Weights of a small transformer language model: biases.
MLP neurons of a small language model. Each row is named by its layer, matrix (up: input weights) and neuron, and shows model dimensions 64-159. Each number is 128 + 24 x the weight over its row's rms, rounded and kept within 0 to 255. Numbers have three digits each.
After each neuron's rows, "fires after" lists the tokens most often just before its 100 highest values on Wikipedia text that the model never trained on.

L7.up335:127100131141099136126103127114118160134106122118133161133106182140132152125184140149136135111122159090155105137130150075090130127106148104151120117137143154190146144145121202129109096158135149109121117143129142145108128142112115150114167138124150086145172151105165133143183090109100126139
fires after: ")", " |", " politician", " D"

L2.up329:102187124087102133106137157137093091121122134120136118138113107138138111137112126141099149125105133160114130081142123128129121172149146140179106112143083141106165131148150131152134144122068135089103173110115143134140166146150105152119113195146098110119125119127145112130142097102124155129
fires after: "0", "1", "9", "8"

L7.up188:134102093142091126108169119154124147162142144180097146104102131100155094097138122127127087141110139123133103124150100139115156140125111121102124114124166135109163164130123113093105114043124156147129142110195152129151139124114113180133130119072159140118138139145129079093104129109108159108
fires after: " ", "s", " ("

L4.up441:122108126144093098139144130159154144156131163113143127121106125139133122122136136138145133153169113127132114123129084159139142117133107159128098122148079123157167173134145129131138154038130168102165124187160126151162108126107147112121114141160136186114129172120155105087090141111126150131
fires after: " No", "S", " on", "with", " Fra", " U"

L4.up630:149148123130118138153130105138130125070093142167196157121174116089103141103097167132105125103128136110120133151144140114099104146159175115183116132168158127176070118104104171088136123141140148130139120107140112159065087113125112121123135131129130130127079124112118115089129162118132142139
fires after: " "

L2.up117:096126111139104158132110125149135162137131140104102119112110122138127130141156147124145082096134108112088133113104082082194133195127079063107115150149100161110142114159132122117135112134152119121131097096120121112103149161126151125107167125123147116173146141109149132152138158110140093150
fires after: "9", "-", "8", "1", " were", "2"

L4.up385:110132142140123099137104062128180151137165123121084150088173126166098139121103125132141160149134134152109082150137098162138142124121114024143115109152146114151123088112111126118111126124150160112097170162138132108106092127123141146142166115135095125107130114135179077088134149154149140145
fires after: " the", " a", " to", " third", " pro", " co"

L4.up115:105127134148145125138147141146144148100141137102111147120121129102108144118145157097099088154135125108097100110118159155122127129129134131159105121099169116193119181111067138112087094143101126120125103160134113135166167183113134117163129078167140066152170135108159125097112144064119129124
fires after: "2", " ", " |", " at"

L7.up385:153163095141126114125113195096119142168095064138104140122125139126152137121134147159120124100109080122124120124131137106164093138130119150134036133147137133161131143109114084184151112112145083095146100092134148145167139142125128132131110126143118132141136122125155111172103086138121113145
fires after: ",", "2", "4", "5", "6"

L7.up157:128155111120151123122127141185113152163144117112149107142132183118122149113174127129150164154136126139113134149128125126127118204147076126092091090129114121133110113086118123105132159138135090106122132085117122089138100116098124114149141060110126134123133096154146122156106155135102126130
fires after: "-", "==", "\n", " Time", "2"

L7.up221:136164108131114128096109135101143110117116130100160139137201124157100149122145128145093137094124124153123150143159086182097130138116151113079112157123160139120128107076141114149152178119105144122090132115079115135117101142141125140158120095116165152160135117123103135121169145143136147104
fires after: "0", "9"

L4.up152:143208101143072124126108137141113149137115140157110146121100102113138147115145157158146131125107113078137121112122169163129162120123099122138150146145131114169132144146112116119145133099167092134148127145119084113174122100146136091149126150107146123124115127122117082131070140121089119095
fires after: " G", "W", " U", "S", "G"

L2.up223:107172156126127167098162167197118134112133120149148148046092146094087135163130156126142129148131128149125099140130117175121142127163134135099128105149149120135105085138106132118097111142121120109114131186118145107116117166137110131133123129150128114115149105145108080134130121129140148100
fires after: " the", " a", " ("

L7.up31:143105161168135101110109124146156071124137150113123141129185107112157077142140175095132105155113128110091120147178151100145101135135146106164143131113117106131116130147181146134143133149109091112132141091113101148083116131137121120154119133133148130113128125119094082088144119121101142116
fires after: " ", " Ni", " mi", " Uni"

L7.up344:119090139136118132129120146089137114134146090129082072163195144123148113132115156157115132145123166117122131129123097101129123117151135135116128109119160107165159123139085122081137096160126154125153142153121124117132138195170108117128140100116156146156136140180162155101124105124103126159
fires after: " |", ")", "th", " m", "8", " Apps"

L7.up116:105155130141117124128127104151154130106090110156117102127125149133123100138136184157103122108109145111126166127128139152129138138122128133119078109121122156152141177112122106118155135129107146137102122134132104104124088157116123092107135134124157119108154132106149155163165105129155188157
fires after: " ", "-", ","

L4.up411:138112128139125128076124104119153133116150141151102171107121120101105129126141120145144176056121158142136151126115125096150150151134137140114137158111128120134123153102140136123124094149122154122158146091118151119127107152129103170089084112112126076128117092106148168154098144153131180078
fires after: " ", " the", "-", " a", " \""

L2.up457:124145127107128116107146131124102145163143131151125141095152170144117125147093156083130119143102070143122125126071163121128173143135160182154118114111176118137108143125157118119139136136111157164196127141123106131084125120129116144139096146109146143109116121092097100140162122176116154155
fires after: " the", " his", "The", " The", " National"

L4.up573:139147131114118087122124127108120139148132133117139134102132121100081135115164144128121145125158134172142134146166089142125133119128121095113133119105180124094133145134140116110150186122120120121155098096144134141126147075111129152138116131113134156144150165080141128078136114113127144112
fires after: "0", "8", "9", "7", " the", " following"

L4.up404:145107115115103123141155147106132141123079186147130197084150169118149126145103130086168115124130114109148147096125151095116148148194150153142102134107137109137122153086150121125140125144108136112112138137101088090124105096127112144114134137112110124183152165105150101123119159158158185191
fires after: "–", "9", " Dis", "-", "0", "2"

L4.up514:138117162162169124099156139162133110125113131127098111153101144109104075140128144087150128136130173104103133125136201148153134112110170089099161131128132167108174128117156129122158106066084160127140131125120136115103149091138093179171062121118179137172141122117133131126120091132128147128
fires after: " ", "s", " S", " p"

L2.up82:151143143117129104109169154125161094125128118111124122146131180114141112156148090120162184171118126132156100173127099176124148089087096125100144106119125116125096102080130098109082147169146089159083108131140119114129081138115126128121088128096101117121127127142148115092145154139131157133
fires after: ":", " the", " was", " a", " and"

L4.up319:152145118135148133134148112140133121161114095134121103125113120101131105114150100142084126177130144116121174098142152116154159151096118147127120164142114116092100103109113099125129116151096111173156116124142095096160081082123136153144070137140173113085144129104130133138124095136106169139
fires after: " ", " one", " some", " a", "s"

L7.up542:149102133113145121112140141110086082163172161129149148130158110114164109144112129146122142099146104118095142097109179122102117115132141132145126125109108127191123116082130156080134135148085109103152162083104124124122125113109103104131114117150153138103133130122117121163089141148136129097
fires after: "1", "2", "0", "3"

L4.up519:124153083138113117083133169141114096091134141167162147159138123092150135091089109115100139121121143122149139121118112128116123150099143159180131160131169107137141180123099120144138123176116143120093156127147123142164162116097113134126096097168112082112094121093131148101133147138110133084
fires after: " ", "1", "3"

L2.up373:160135117108149092141147120144105053135132125081161125162137097112107156142106126141148135152127147182148131111098124115118140152135165126131135121095115102197125138136140140096162119164152098153206126144135150138167146104135094137098122107147140103116136107106123110113110161137139146126
fires after: " the", "2"

L2.up182:105135113161152120157134126114120094134156122123088148149179108115131124125093132101161147135107144118160110148124164122113140139139170144117147137106154123119160103110152096151151160094181175180152113143101103158099126119127127136125115143113171114153115131102108108130128146144134124086
fires after: " the", " |", " The", "The", "=="

L7.up469:107099150173122107125109130142114144113157125083103139139149132130107100125131145115094133119082152100112143079102159104145149131098108127169118110111127109117113155114180113119129149120128113140125096109147145118088119141104074135116127173093116122130177150125120129146138133164119192119
fires after: " ", " semi"

L4.up487:091117107170161120129142135146112140124140140152167156156133094166151183136104132114073105151118126120122150117114123134148129130158104149170108106154106165120160121176114192059086105139118135125151130103190081132119121125096152105128139120122157142116151138091150118138081136112118148099
fires after: ".", "|", " con", " Con", "s", " de"

L4.up14:116146122146131128138096077118126101126113165123125151119095133132134120150102148142122092083137161127137146142152181128161121159117135117151081097137138116139124143099149101154163156130141100157164131083125108127089110131127112138096116131102187104087134100160141108140175145123083145103
fires after: " "

L7.up313:146083144166129144115148153152154147170135137137095134099160135107135149088167137154084148048110073146109145136139150108136158137140124085116093136139111131106105088123113138132143160093125135157133115101115103122087129139125179136119146104156094121134147134158129105144120134146119167152
fires after: " |"

L7.up328:168120138109121090104125097115147099147131132112122111159149139103117123125135108141117116087160126164136124146115151147129132153104160122176098142121137152153118131148119147074138108152116166098151107146096092089088124115140143136126130140092154095103125146105124149119171125157137088128
fires after: ".", ")", " =", "s"

L7.up241:150151120142122096155101156158083164132138137117083111092130119106140156148100142087118161110138092098114154171155175114134109174135099144087075151109104158138142103124123113153120164159128121156154148101060081122133107164126149103104118127123122123124164081148126131139134110127112150155
fires after: " |", "-", "Co", "=="

L2.up76:049194113121125117064131152142109090088111092124127157103135101156119132157121182137161149159074116122111122113147127121126152128146132178120123070147147140104111132116158135095135121118115158135140124065131148114078146130193123084132169072131156123123136090122094124121136139137124163139
fires after: " the", " a", " The", " an", "The", " south"

L7.up622:129114148137111133131084131070142125105096172140110123137113161122156120108127180132152165081120117111094103116143134095102114144145133113100052173181152130151113097126144144138113120096135118124126127152170109144147138136151135145125139110192146093128101149151138125114154126147066133163
fires after: " |", ",", "-"

L2.up218:138134166140132132165119131139121115132124083110064135109167133148096097119133150111142133193113130159107129144128113151127138154126106155097117103102126082082057169119142177084117152132124151108091112134121114112118132112118118129145133111118108127123150120074163086119160124152154161163
fires after: " his", " her", " the", " The", " their"

L2.up619:122152064105120172139154140155105129108131135115131131146099185077103107173121125113147099112106148082131152161108147164187127159068137137171138102103157158135151143129129098120132139163135093135163109082131151144135136120144120117112098124138141092133127122142122164094112130106139158132
fires after: "1", " the"

L2.up347:114140133092138115083133184122130133175111150139141144126108130112103094129154108111157118147080138120141100120104127098114166150105159166161140086096137092109134182128149125139145141163102126101164115097133051103095157119106194157117097143146132152146142103133143120111124084128146166097
fires after: " the", " his", " The", "The"

L7.up219:102154132146129149117117106120124139161064135121143134148091107145131138149123151118121159167142132116126135139160163169127100157103116121130117111136168146133113092171086121145152101154130130158136106108140129077144112118123105159126131070119181095103135098121104116109096121101141152059
fires after: "s", " be", " re", " Con", " un"

L7.up177:160154117166147104116117137161110142087148113161093117109147165098115116167130113142137102119130145134134129122135113144092133136101111114144122124166087153085129111182096133134155131129160115135127128126151104117159096117153115158160143131122167122119174169085107129129154156111112122109
fires after: " ", "s", "|", " Sp"

L4.up223:123198109128148135106107106151112118114090143160148122146161153145117093119108116141113097082139154115137119133132131096116153146145106121186123052144119158154142130103130147120137138126113146152111147118147165129144146115173121136139125143126115113123136116155113124123137122124105179142
fires after: " ", " the", " comp", " ex", "s", " a"

L4.up372:093085121121128139114106120144130126109132146130123163110117126120196171122131132132141092148168104131125121110087115141113137148158121136163099118112148134107141132105105137103126093088133157136131081116112117107162148110118106115097119102141123052126158130113158125110124201097146138121
fires after: "–", "S", "-", "/", "1"

L7.up123:111152154131125131127132115125146085095135103118078127143097125095113093122146162117108121142161185167156100133135100145135136156113164148100120113092141180085101109120119154117113106100099164120152128129141103144112157115142122102108130132170157143105123130142121122118171148131128167149
fires after: " ", "s", " the", " a"

L2.up357:091172135112124121160106142136118142149126111118123106115109128159140087113094124107165138132099120151106148140096097130170142093130149160125137110116161119143130129149154119135111128141143156137104108133117159158115162099118121148147114165139116105078096126118131139149136137110126189173
fires after: " the", " The", "9", "1", "The", " New"

L2.up481:117110157112137173162138118131166151202155169114159113149163140123146140121081136116123129129144167153147129121111126143147114098107177128107138156140091108118128162142096122125137109156118118150112173143118148132082158104153123117117146137140168103162089106110143110080110116152119124135
fires after: " |", "\n", ")", ".", " appearances"

L2.up389:145161172150136101133157095132136119144122113141131130159137139113154137120104095112126135145143142132122133140095115119120082130135136130147132099100165120148148112124117150084107099150129145088149169158104139119163114137115109121171108151098148113093103117111128158105099137147149163111
fires after: "\n", " =", " career", ")"